Weights of a small transformer language model.
Architecture: rotary positions, biases on query, key and value.
MLP neurons of a small language model. Each row is named by its layer, matrix (gate and up: input weights) and neuron, and shows model dimensions 64-191. Each number is 500 + 40 x the weight over its row's rms, rounded and kept within 0 to 999. Numbers have three digits each. A neuron's up and down rows have the sign that makes its largest values positive.
Before each neuron's rows, "fires in" lists the words (lower case) most often at its 100 highest values on Wikipedia text that the model never trained on.

fires in: "with", "within", "without"
L4.gate207:536484495440453474454553494511485579424518535543455562512523489507449475499477565489555545504461467506506488529559505453533482545471495473453458484496427559454557430463512504496531543450492484504572552580503494448453503409491500510497537517561515474546485445594530548512497498534485474472534518436519494508508516523618485560463541450486451493497448538475433574523487552456465472436491
L4.up207:509438488511484458490586587524535520505477520432460573514535537433422426446512500541560562571487489499532540470457447391480514477443437488545491535543485466462575525475538463566456490551470446537521532488560489496565541468550517478541444517474460479544498438522521485466549517473540570519554604496469494471512497561502525502466507504471501482547448546441464507501492454460468563556458

fires in: "of", "and"
L4.gate151:496435462483465556459459498512528429495461524458399533548517549440443434543481505466437476547429535489459472545481491507483488503494494522520488538460486449466427442529525475528549525538505421510505539549500535500439547427557412461526461435575531487523460495411537454507530511440479546496496461419559533447472532546478569519429468575521507445404512426581468482450506495462514500474516
L4.up151:478518540556527516461534479497463507500500481490509579494520455542471471507510497494552506538512557594516511592471534428527519505523533449519503477515523459481498492557592498516436553472448474539475505506531499549521416498496495573569487544532536474501472452524538511406566566493421475462452454429452491449541619434549467530472451544515516547571495528512507417530554524437500495434435

fires in: "april", "as", "avenue", "open", "according"
L6.gate126:542525558526493484496507530516507519510604456492413516547503500548477488580539482494550518523442468531506466455526552503540487519557395478473473525436412497482468552479514558534469488481469431451473527554512481524434448489519545503547495502447510488424512520499468524540508527563442472473471550516514536478608502496506489416501595456478479538515483509532506461450419511477521491524550
L6.up126:428525490521459475559491526445558544467465575548466509514479522421474484549483480530509495527509558554424540565493426472479472451490532570531459465534525461588484570497534535436483444485486527478529526533489522533469497527551468503435567454460457512564560485530505453394469517499483514467563541515545452466521550463559486435485421529559511521469496487478447518554511490438422502430447

fires in: "season", "record", "seasons", "recognized", "records"
L6.gate38:506476484489519429489535456461499491511530432526474507495519557547555456473578528513496464548503489544520629512469439496510551452528421450520534510518425610548497445499487496467531521469498518555503500525552412515472557463484506528499496565446546518498477493545541490560535515602459494524550517444494562490521460529513559440486560489464408528534480569505489496516521468517513510476563
L6.up38:456492522482530522498510532483510490458485536513482599458449486499573459392462434445528575491545499500464480485515481477500404507470468502471451548516524432489500457490446540444545518555541483467480524502529501407543475544471539500573510504480543479496469428500460541589485490523545426559513525503478512506554477489408483541452550526444520436504548526514478494448437488510536515477580

fires in: "was", "had", "were", "book", "who"
L4.gate8:526511547485485566574536484521487504534542501494486456505423543458512444483467497512536511494448492507546512498525467486544525515513533522459530556464525484437483494480467538444494488537410445573483459435501493467493424486537526459453530530459485542537565529559497469519450513510501549464544436433568516469550572488427538442525432559548476505532501438507541577504534560474438452503568
L4.up8:509460535535456500486525512475499517580548517530520512533446559481527532478481467517529551514454513412474470469484442513483495416525511498472478596393453562523433547480530521482461436453478539470586510504497528463527534487533503535468534519559426553461462496534449488553417493507471510559514465464507531497516449492525539460469524517522501514535421519569480508519506505451505498488497

fires in: "born", "january", "august", "july", "february", "december"
L4.gate138:509545496489474473548481514523543495578539487539465483440463499485455473528485528532452511497440547486519497494497461542498560484522555529423531536512564548420529562549528412444522473420492520478530501506517499542509523444541505503545463431436541463548555519488467492446472452445470528557448430498609423513526431512527522532583480575538441428506525469569480527493564494501515464516541
L4.up138:506504477509488500425494459466491464548497463515444459510453397467466539428481532534435455525486507543532495443502543539466518509452520461479420558554530522494489535494397495521487441519470587518494512469571506484432499473495458496518505450475554437515521527602514484518445464551480457540400455525519439426498542534466487496452461502512489442479489553560487586508493504504522497500503

fires in: "united", "on", "one", "stated", "only"
L4.gate277:456538458464494444502545485494461533526499496546478557492510502497471433483453443472484531488516467547501572480534541490480457508475535487445492461563481436472497476456510461456492472401474491424535504501575495535482481561498506459511531602460592541474459587514556528519514522448504502488458488445504405523481427455554508479498534491537513528558367429432468441552441496523573439434486
L4.up277:479511528464502550517521499460487505542543488438483506546549551484463462454522565490494541537485553487503528464547514507551427534462572477503558489494457477493497508593541466501547445494489494483515493505522555519556474542448538507461531519532535434481496503533480490435567483541543501522498546548503506474496483500448573474519505564521460520563447473451454435437490502455475563449486

fires in: "july", "march", "november", "october", "december", "january"
L4.gate245:540483405467538457469464484466490467446569555568480543478468478443488440528535612498455505524473497509488505526493463471417471506512527497523437431512466507524522525448532523555550448467572436396452555512491518496532545427512587496534432524509573522542530471590544542535437455490452529564444541546490544545515539479434502464476481479474493515487523481498541485532459538517503521466480
L4.up245:542448500484488493503495497491502520483515486493423488502429453527470515488499571506558496537486484515569547521522453478519494483497449445493514512505507548416476548543484520481453400509435584530443425472500476419510490472486497645459553497467433437542458521496423571564508468475467515543494481464465563472564456576452493436508468494498510514469472546528542486560477501476471443468493

fires in: "second", "december", "security", "decision", "declared", "decided"
L6.gate272:442461553465453516532503507551390492450540439506530436496448517476512561458548521477526528532490458548439474530541528547594448493502459484497482558507504445417509546508480487521462471466491515485455573518460438437504474524539419535497461478571445481508520531523501444522513530530448444564530510477562469504573453497508466539500508512479455535474547460434530508476528492529459449483544
L6.up272:487500486553468463513478530518453443482465456488485498478474514522510537519483452457463503546540465525516480520555495547475418436442518541513475503451543473469457582511414489488452482503532514496469458555472554397553481509524458585506460449513481571498524492520544485532539457477471454442538552518476467477550538510551450514495497549585480530486527501428538457548529479471449477473520

fires in: "and", "defeated", "de", "death"
L4.gate226:536548454466551532484531435424555498477525597452490527493496430460479465534484524523491586524574529541488441475507499520466474496521524483481471474503483450553504451506474547486506508476467495518488541555538448442516522590498535461471521510530477519495545523461491524516425551516515492443540494468449462458514476476534501503419515513538420499587383402534494481594432513506498449523491
L4.up226:501521455444505509535519490532488532466472506518506449449524518485478537533452607494453522403505458495493519491390464506472510458491455508482552546458466541543469470507486536449591520507513537438475484505469500471505453514523572593477536507459414505492472494418514549537497469519537498588504423449437539586486466517442431519546489529516511510482490587422523530524527517522492422449499

fires in: "season", "selected", "seasons", "seven", "several", "seen"
L4.gate130:516574512500528533479483475452502468517531460435543557500497499526500489536470439457490552530436452551512595444544407556501508424519530377462485484571474574493468542554576452547541447390491498479477557540468522445562486489466539473484514510509477486488472539516541518474557492498507514549443501443410497506518487480580554501559531522511482507566495484522495479516431520478463473501512
L4.up130:517463519452436489525468558471527528492526508512531517484509522516495516520528462460497487466573503518469476520574566518564522546493411489430498525507438564362512508520537586516501534474506470478478560472517543477490460510539571529591512523473534474553530426560518461478472553494475554551453496446481486534443505517498486548473495554459540439471544421506562435499495511544533487488494

fires in: "who", "while", "what", "de", "white"
L4.gate211:510451557522613487474502526557510460531519529559549521484488458475498524474490456501562498412513511488537494463491458476592565527468518475516483536540423491547548507495508456467470430492523478428468459461526482509526501504448544439451455539536497517428494535432569480490533534490525525536558563518492544491462517482478488448486475426516501536531472536526440500477425441498562464520526
L4.up211:461560470502416528541551430502467599464471478475508527425490520477526557474509468525560532488478554477511481468464424495478477572564516552431454516480511487460583520401402515486481488515510498469482493569502450517509500496502535552464476525534519516548532462493489516518499484506480446503498417514455538524442427494516486545474557507518462464520442405496445494494599527451560470478496

fires in: "in", "into"
L6.gate74:475501574439551484579481455470416565540497531457504527532502530500455475519511529486511531434530511523509498489531502480485499548483591511504506469521472491508522531546512457448499458520521467458522470494496456435518509492479459538479483549492492511469441577530541478530498574506459515534501531503485490504574488500441419492504518445483555508576549463458509511504439547506441479511529
L6.up74:512508548457522422547484538434449531483546495485491437593527512515503505537542500546538522484501465517569420511524490493523566530486477520568494484447535455566513486544481565492546537545528577427435545560481471443544549469499519503462496583439527524500517581480418553492528459507500483461597428441597521534489497466522510466534482555501496514459470519475536528467515499549508458517508

fires in: "he", "has", "this", "however", "his", "her"
L4.gate11:472522459417462499503531405540515536513552493491486575491576512562491417590484521483491526399548462489499481485480558561404551422490440505505492500544474498491527516496446485522508447496526457481524460581531506497530535538597539460449507540524525521555523531490515481514452574521480492518534458458523495512450487465494577492477528527518499525520518476540504512419507496527548441477500
L4.up11:472471478564531541544513551499529540521417480470596460509517548512476483544504540456503504568499484500544485554457519476492497564502517512526442494539494552517503543546479484456584467554485518566435518491516537494548447493464508519492495422460509534456503425497554463489524504484488566485512507515570493487572463491551473544479526451459456446558462531422451445514539517465440523506478

fires in: "on", "one", "only"
L6.gate191:497521469485493479485543478420436478472482469498447501501448543512410487445561497472512552527518471572550516513560495481534456450481474572493496510542465421449483553541520462454560470462520522443528433512455526520534463486522526484463516522468473522536480526392586477508532510539469543497553499431533472544454549516560507528499492524547527487538458479438434482469442511524529475477497
L6.up191:495486481529495530535547483513472546478515465509484575535460550465503477487540439442520529535543483537500491443497459507510424465475490497447501410503430494491450516506484464459498494471399476507613496482507586460519470509492484511502470535519439589462537490466605479502492591489496568455561459520519471478432557464543484472485468509530540569590550431491483484500451548513438490431510

fires in: "august", "january", "be", "april", "match", "major"
L6.gate30:473516423499459538503587517541471472434511541513495527462469528490482504550452544455516458478518485576488506516485603464531471559470532478459526537545472474481524508549479542499545490488503469494511571484532464459414495524489447518444494429512510443536495459522616472503535489499450435502459486478449493392535449506438460467487460500470506503546554486495437426520538574479552465439491
L6.up30:560460556570508503515600511414492487413505389479495445468512470538460575496447462463496474531457504556402492533493540515485534540475472517504466540467543535518470465491500555510524503453509504440577490523545501512413573464483404479502495476488507436450445515523536452468515499540465488521513575496526469477504497570532507516502495450534525497496557446492524456507510541507439450510420

fires in: "is", "was", "had", "scientific", "zone"
L6.gate94:427492549422455580499471439488487479461557476543533494459449484476540444469505528524518532526464404489615547532477397494459495510572462490431449426482449484441505443518484558567469496453485481464486484557557445482539515491475518484549492545493490554462579473467489523579426539499470544500486456485565454496467491484479536475445515444579487518500474512530438522487486529530465468466471
L6.up94:447546526479518506473557468537563548533513435459442480434446500491490524518478487476430468517473494475520468510457492498521464477450523495443565470491474494504526568516470511601500526431589465481547500487517524405465554553435503473502460511453420575505559521508509555529463463467558513481469512547465518531491445409503500479495527444547480525534464485503506502520560525437458542453483

fires in: "the", "they", "other"
L6.gate215:495493503496475536482469456519450521461552527494526503479503501490452571442473547481487419494510508519573502481506477539458527466482574551478521441432407500529490526446546577528457468464528480521571505483490492449485493453476509491517600501413406530440569506505545439482481570467498494496457422520485511427487508507505501532427488532591442544545510525442530575528540511516497521584581
L6.up215:445508536457546483550512516504548475514576569523499498485512544491516539434559519550443507521512509496551488465560464532469543487441501551489460497515482510524443509471533564482463513471517494519527470458420457513504468525512386481512562563473448499577537521440528529515483474528556505501538462433479492422434516581483544480517516518580514545522516537562416542540510476481474478502547

fires in: "an", "born", "never", "another", "any"
L4.gate21:439411515451475464500469577546511520514497466455569489453533601479446507473545540535427512491510447493601513462542527501470505552503461488474494464481419536447497503512511474529475497432507497509486553475450424463483438563542468533474471516538415565456500519455509438492513600456437522489467499487498534524474473479488462486493481467475538508614461456388551473473471564475462495477465
L4.up21:460500556568496481547506530532510541460506559557515481456535512551460454434579524478502512444518505544507481529528551433561518495492528545400510486482523454524498581467497503523560490505449559470478533508540522511495448460568494489445520453466495516618509523458556519493558439518541572513525548527507462451448504481483460524513529485482497515508540441547495384512537548504515627462527

fires in: "0", "her"
L4.gate37:488620453464479490460544499537501550466495447529506477540507436521510535520534487485478509500497505465402484432554508518449513540423521560499537452506472462489496470388474550481444500510514451534451489475457504500566486508509479561426525491457496492515522472503484489478487492519540459396510467475560511507471521495461481537422578559477495474482444440510476447496530562465526497471506
L4.up37:475476478471532477508525445497516460532553573431535494486483519503472509452517500431514487421450544473564468536460505455546508501549473500511475526458500456474566563467527397492492518508419498566511523499538546556474500484556495428565502508492475483549477454493598508524461515506504504596515501554502508428463483506456416469449465421543480496417509554469436504501435467464474537478575

fires in: "during", "robert", "political", "little", "lodge"
L6.gate245:484467536509616497399513475534430571545537426451483528476438538523463513501534511481490576464473534487457429464453485463424452470468505541484564498551501520530582489443494516457498494478544458559523502543511516505530514514558472505435477442498443479456500607537478469434547503537500528484533535499488543527524521486507511418506561503482509516545497502498448551433512487499469554562568
L6.up245:500605474520443489544520420501483547421564469449484485507517487547527516493422472530416511444525463551484508512504510482523465481474516560560423500534477554515551426514473543545505509462458464471514591471518483482524531460509510519467454485477498501576489484548547506522485566541536473496551453514468552532459484444551506498431447477525457519524481498433486489476548471426463573515491

fires in: "a", "about"
L4.gate158:574546483543499486485547531477507503468472553454554522524448487409548462488512512467535553499564480492506499456503442526480533491483535480538439491551421475435486437508563536437574481458480485540395504540532422454556471446536447482457439497470462454435603532491515486471542515584487452503481502481518438587470518455514506484489524507469473535557483487465444512467558497545494482473534
L4.up158:479487541442519497439568492496520462512550539483459521561448487541518571531526487471577528519452469502531479488543496587544489498517517503465531531509488402523550413556545517470473482479506549571433467560490419421532535475482559492530515556492492511464553510445508524474524543546490467450504544402505472538425525523468518459558489502507541549450483502505422471424485501507500436497487

fires in: "which", "who", "while"
L4.gate273:449547468512508400437506568536473483440537506562425451461527454508492468460512497599417524489487514543556506554474554480439459521495507413470480512543461453435441496430479481456512463516491436522506500503473507459501489460513453505442514490469531456524543491474451496506494561532517489545509542535535448483518489520493512468478507534510453436534490509462485386497474534508580434514420
L4.up273:498628478505546500437475491539601471454546464464455481473564506513490515501513592547516454491510490498467506525486498545490526435493474421463517514494465479476521501514531543500484505522541501540564459546471483484513474504499567509470595593482518487464555530538547487563512533546481469528466543460553498485511430514448510489554411476560502510458577491508491534465543503529587457509479

fires in: "two", "october", "george", "ger", "title"
L6.gate152:415511461440508442473577507467520513516559499519523499429511468501521549536530585567514490433507485481483502457487445578500467440533460495451521555498489558549631484522492522498527498466513495487508548437449474471525471506494448453434585490571480589469495550515499421524497493529492441568588473529488515497543455558490526496474450524508384463545470514532497588444543543493547484558504
L6.up152:428554519540466537425463544498509458466482521474496512474546450527503461478542489517426478514520459545496509499606494495480508454527516498577497529444471540547533472534525481520453554447472475606519478553532555525543545515490512523567482523540466521523491455538465430550475536467483479452534479512547484496522471495488566457495534481497505506529495530567565507502463581482490487472455

fires in: "her", "his"
L4.gate185:518492540467489508518494487524493633466527503485544488512495533413503471512568593443505557438499458531517520450462492480487517469492510466512566477526485521480536508441479481525536491513571452604497467566528535544491461435457474496494458526483492584417515545459531493552441428602459514437471491472544445500487451475501490500439553510481507530474500443466451474466495496439548450486518
L4.up185:544538490456525425442480592525526504441508455516470602518487434462455447497451489457529495479533547599477537527445458528498566519490506492529492517506531485524537548449484473547485537533422513485524557543481538493510537534484515520429485531580522510501543445562500538542474414537510529489481531435496479568478512446451546567518523521520412484546513454577515493558480448471564514555558

fires in: "in", "international"
L4.gate200:511418447512535508571526550480431597523493492540454558503512595479450502614541454499475476395450501514500550492512509553515462537584511452528491534483531496494550576549545538485510446482484462572465519502574478466511448425519515477381490523560539494495491559523435489548434535487443532510503542523522470475465397516500443454449521450493468521444462504412531548512509491526471514431500
L4.up200:428481454515471495542508459458536507461491489456518509513462510443471476544567450488534501451444456491507547530509449568513520514542505556469498507482469498516556519495495543483535485462516481469425525535500447438438444455468499443477434540493516511516523581528436519517460460525471477505540464409513515457505439471509463481517497497561401518500458482435531539434494525563502543484494

fires in: "by", "march", "as"
L4.gate284:420509512442488581465507436483459528452519598466509482481497562469494444499497506582550576498426465462487486465440449528508469491584473489473461501389490439489493534497447536511550454495547488564517514516515434507494524445483503515485487475517519534403541541462446452458518469478534522574519527491506513484509533577519477480450509536465546594483545519469461508489447521501449470490519
L4.up284:470439500585528432557513470510528466463518521500541479597572496507502408454521435511501496464487519511477502498504505460505492481574539522507551508535492460507581524507579478463510531495470473512498510495450600500548574578525512483502450464492493465452625442478494495517591539574523489469496495519485602494449588461504512544469530482487543480503503524483569457510478536444487510522518

fires in: "august", "as", "apps", "be", "association"
L6.gate106:495548530465502498456490484452500475477536510560446447556519483516441593461512519544534508471500453572476543477528495558567509544561483494472459528527440505467534536594582545541499519443543480474491560474508511500460542438533489451439527471552522467548517481490496513496564483496458479547483488473520514488515474495528495554541487425489502474488540502542531477477368525506542403487519
L6.up106:449456435532508558516531548555535479450494538504461460420547455485444521486447509464503510546493542547436474468538503473530531522506487490511460460611555547479482544634534487518440493484548480475485505490504507480500638494484532463483529512537508431492511419500509534539500445536519515497523525513491496469554526490488531462525473462512487493513460478535557446509466552449512517472482

fires in: "was", "been", "remaining"
L4.gate55:502459519551436579497491531534455536544548537505478454549465496511521443493503510503483453559520485536543522495495499504487458481444481516447518521532407512442458458464483526449505483520567560495520477517555496446548516528547470558507477554446519514481477537450484468508570417573436499489427497490537471495547564510445504475479474493539529483529431585544482544410510553537452478459428
L4.up55:445536574436448540463517514564510497464504519469541492520548525512549466571549538443499420480509504476507461534536537439429531544487476605570474495512514516562472557529423428495466521564424525452466503528489479565526485455506513589506524522521577532490439452510465459447480544501545486502508492482517535436490497483474500505455549586463534454485519491511446462433471436485503496521513

fires in: "was", "were", "be", "such"
L6.gate239:456480475465480526462512496555540435457491537531479551529494488482532411529515480491546536521514479466476567560490498495480490515481540556461489506519505414515541448534504508446482537505448552509433462579518464452535478489473513476505500556396465502513528537531434467439494474550471490442463416470336552398531455512508509517476502516521505535557469539574446539459541529534561447478529
L6.up239:506516523566427480491539522538544493511427504604528458491595402481525491485538458514487446463467490525496443532593523552513491495547496511489538525443544474526526458515542587513503487501546467475496547511470521537472605408512446453526536516537529473510579508449441525466550524481519505503520523489473429437461477525502492364475459476532569536565509524562496456481553428523518505528514

fires in: "of", "brown"
L4.gate301:585512478480504481525492543504498526534491468540501501489477466495445452512512495468534510510467489522438504548483442432500470536425538532549543416626507472523423516492457462530487393522483544505496467522515545602463489465548443446548480527490507457506570455590512494436467559525507496495488453483503539519486546458486472484444430478509538474510483462508548438519499488505575546461491
L4.up301:514509488508497427472466504528512491509475503595431543435476441492466428511523496529512518447591589522500433503422510485548494494520444540501466504530528464551470511419525490509557489495517444531449485576482526518425459505504515472485442496534520536530513514569487498492564410509464461532523462501502518560510481536550451481487506542451470505553463531483527465487519502490538515473447

fires in: "by"
L4.gate318:468446475354464491551435514476495549528508521531530580475448469548527491462489516503512524463484507559599592579474518457534581479514534512508448512532464457526528540553479596453504491469495471596482474534497492455458524466478495556486487510517472446466514505569440478539539524552526536518520492462477492506518482574579493476513512510453478498482507520449463529513443512527507459504515
L4.up318:493471492432470563507554549463486515469476433457518559520546554499493480496571508461490502510470491483502494558471482496476554544447447551421462562502470456553489521479467448503458476570587513564485481525607474439541543440536487516474498531490507517493526470543547522542506499512542469565563487475506526543485456477398504515440500476499487508522485490467444440491466466490488444508541

fires in: "october", "august", "november", "december", "september", "april"
L4.gate251:506487451464459532533486456447480430547543509548456517536452495531476405480490534465535506522521496567470436488536445543459446530560440486490539531534515506518530492472402529541490468492413484463511512490533532463456509474560556421470445520461461494499482521566468571495474446505478505488485513456523526556510510533558438476422444485528508533424474547543457491516519447525517515424493
L4.up251:496445437609509467496505524476501555518489501601438498558549557444477455473549491448533462491499454571477453517501563461486464515361511466526471513559463519520520534510526488493469502518535497540577487491545503497500570491432512548441482457523507505561483535482495534452449493492523525486476527465478544435562487422529532460514532554566548384498507500529507448450490544520608518499420

fires in: "who", "while", "what", "white", "whose"
L4.gate239:420525556542594557492551473500496512482613521552490477473449500513472467519441517501491493416475519470492508535478547471491495471460566437533443498462460484520572474478489513457504506454546442588498491547574478490511523424441477499506567561470510452463529503544557515517490477551492559490513505477475490574500513477542477449497462460485561539442505486536489490435499489512528480536530
L4.up239:445534483475480488533528574534506480471510483515468500540506538543555452512454484523523480451520552484442533541477537450460515470474473516466469561523582434464526473483475572440513504518485427541484470445462509496591515488564490498505494546552473563476543433439467487545455511524483514546664487467489489492534514490484537481486459489519439552480579469556484426479453548503547411508488

fires in: "as", "asks"
L4.gate303:422532548458546516563523475507514570506477506518447552482496516473474437468415510454499509528521473558444509500490495513553463497515463470463487507492509540529524560482493588500468501413559453503583509485540487464473516551487455468518501537469443482499473490499469468432493482593478535528581539480498519527495461498449465502535529473488460575431490507493512527479437482541480479522498
L4.up303:441493512522554486490499466534433570527412502406452505536426526502498465481436423480539533529545524520519497544540465520515516537543423489502563489458466483475467511477504563523515488449465466441518485430495471527519522541462406504562486521472460450545506420503517501481528485529476487556547531520512532489509517471547457491512534433477564586532488481486555500483407483519521456494478

fires in: "john", "joseph", "jose", "joe", "defeated", "de"
L6.gate27:523580488489533479472513407481470475477526574580466500543471517468520398503545478510460471479463541535478500532546485461416468504497516471534503432548566464508537487489530544473542498430431499343537566467559466512426538530503473436479504492506530488431527577487518433473500536533503516493440506489430428501462551475544478466468492485540506491499499489461511396568497519515578492575448
L6.up27:522562433483507448538496475471459529492439473550485527521441578469490525529562528465476544474569546471478454552517503501506468492482460464447434503534436548499473491437487428458519464430489540485500526535478451483496498515523517504562554513539453576439455527412560530513549517524482473502527552452505476440543494500525491537561474545483453538470584514507533470473498473575576444543464

fires in: "he", "they", "held", "helped"
L6.gate250:470530455410527538356440465492483487471527552464570513514483540455544500462487566603544517553495436533496522521509462591445547540513494463430492528510527495471538405488559508526547525473524475473490520469536489489417496507544483442552567544453416511518517528466483500520501495556465469465390469497512502457517469465536515539460530466560523472492512493502491520493543503514507484508479
L6.up250:512445478483480474490486575516569460488440586486560466521536545456522502505459545538578515525557491489464534466434512555518531590491502488472520514483533533537533469501559482503538520549464492531468499484530569511524586570539505513539602437512445539522517483418470555529469533478552449488528551519484524499469534469461531542541507522517531487532506478512482465477561480424532558503472

fires in: "all", "along", "al", "album", "although"
L4.gate311:523545476502471483461507399568513527536589472483457516547501482454519457489497460558535520401543493568454526472449545513482442524430586557509515526402521441561478488477496446490512561481527478425544552507492556539493499533484549474470518452499470488588539541452506511459487545513504453542473554507534462504497493515477531493491450512562508481556565508470473525574511545518497514513535
L4.up311:480450478458494551401494476584505513547599488456486501524522482513512496482519468581497541484505505524501590452438472542554471488431539499520491538445468443519450448456481492481482481516556464506555534597439549492552465546414498501561498504525488458567489463456445516441499518610476514567537547459528524545488446513566563578522484503474486464603522457527474459518504498523511449553508

fires in: "s", "the"
L4.gate105:470552525456477453496469516563402460485571493539566500509472555510471455507497533459488434473497468504519566490491499466504548502475502568478438513518442454533510518450518579483518591460528450467501518571494446564497528523553492535466443531592502499502617527498455487536525512479496542493491468459468487455452439494505546571440483435560463513495507468457462479494567530510511547553522
L4.up105:472510510541492470541459541524437447507547535542530510509525532470552517542446494470573456460516526478478538418486434460505530540416410545508428449481393549500449492461514521489480469546502475491494485475415465533597564460457553486453588516501471533426457456488500530480493549450528572507535449464543470464444501498433502496513502458529583586508427475568472507512491529460524502523565

fires in: "with", "including", "include", "and", "included"
L4.gate263:515502497524540481483455459471545543538549568520516511516536548511416449483508511489590512477452423472587447486502467451510485459552503493503564469525524512536485462454530477485437494530483526510533497507602505542516554447575579503456455494552469459535558444470489545507514554500600515437487504423487451512541515498493485518521554508502499520504438497439429514489452541467491451456504
L4.up263:546444433481490473527516480473436555432518534488488491530569562472493417521486495510494488491523458559588505573454507471516527473557457494512493480547508485463517490522526523481476525512435548526521500495520494466486565472563538554520492536469483460529511498469568461568546504487510576582548518448546504483538552480520508543524508458528445564483472497488476530464468498491412455560503

fires in: "of", "households"
L4.gate60:513554523489492504553472522555490500587503516553434485581422476475476468510425481571571441487490431550503465496471479466534466476471511487550557472576524444485490585528502493569521472556521484528410442522506502536444452519517483525487462467491539493464458510486497512568546490538468480469504457386477499544558538498491570497524500476540482505469486515553523494551440451491487497470519
L4.up60:520551451419574540501542520463560498523492537591503540451534538515493452502491435436519487486510490449507451487525534519413489461435535498498477534504550516445532434502516490567504463509540494510391473539490488421444495422496477456523472490534520514490503507422499518511457493540439490472503457482563437570485509457454477540527580477434478510556471518425491476493544468500460430476603

fires in: "she", "south", "shelton", "southwest"
L6.gate229:500503442544490517467466495545550522413521523523490480436455473499538517477552468496500523512469505517533513513563491533508488475544552508534432460544586488541563463431506488485554502424522478470514507468581497477495520484514559540510467543481453498513560453429475530554464450486513456527515431493495502424501453525546546465557475444495513402492513601539455454439570504519522488436462
L6.up229:501562531455502483518463488518481483513475508563509493544526588431456577479461483503472457549552462477454482512500483383527597474509481507547488477496510465594455514481468542516441623408476465567513489462506453521474507457541510483457498507437580452505506510533479439496573500488463553471490530456538501425472499477515510539473500484502553516419501530601504472547537453523459557528479

fires in: "an", "any", "another", "announced"
L6.gate5:478514482509570448520493531570556522434519509468485521504531519512490453480555570477518532471504514486595586510533520528493593521512457453485474483443433548482495530512503434526497491529520503444505542489501469577486506472552505459455481539470465530557510504507514525456542453492452555423456455464546476462496518474495500524511489444580538561523539438521482550510493532480561444538440
L6.up5:486493495534559540436494500519522537485535575482465464483493530487466495486564619492511472490556523583524532495526535486401509461523452507444486533533456535500544483446506514572485594543491483447534535489525453451509495536562550471492521448446577598484508549478528439520487514487489561500471498577617475485503492488513480468453491459499461454459552568501412467477493480545538517535506

fires in: "an", "any", "another"
L4.gate12:355519545538564452394511486479487499515521512490497471441523498571500528515571535556515453454448497492561456568475526466541474558512462473428497419509386511471519470484484600569510534478553497521512521541520485495544479515547513480469459508512485500494511496495456472492548483535469508437514432470451516468479469440492486501471430479561502472467523521502473460516438553531534506551550
L4.up12:515557426516546578501503544495493498452489511474504544459534540546544461488601523470544526429588523542516526538470434456442521480515450496467496445476451507493539537452495539554511460514514400450537506566523443489502450435474498474475480546410551462476527479453535512419511503471393476493485463491464517496476506458379516529498449465455573475483552545507500457497472496450479528553507

fires in: "south", "north", "southwest", "development", "southwestern", "developed"
L6.gate238:397541475476547532493569450514465531495486553539551521478578490477433487494473450514496494468524516516491541530534464502523552461418467501482485457499431479559547476545407455422491475413487543493522544526449474503556466461490479489435511510521523477562538557492465529462451451574514529535513479510431540476465507508449505577536469506502483484536453582568455505466498448459458518526523
L6.up238:514564574474491504458476489479510512508512557530436505482442493479475500492443460446546468496491497480437493538561444566508508523477476530538535463504468456501518571462445514490422475462501571547538545528481404535485552474524515479444527501538563498505486516579452457446433564491504502424496468526462416493478527525526516526475481535479407522528448499554452456441549490414499527546546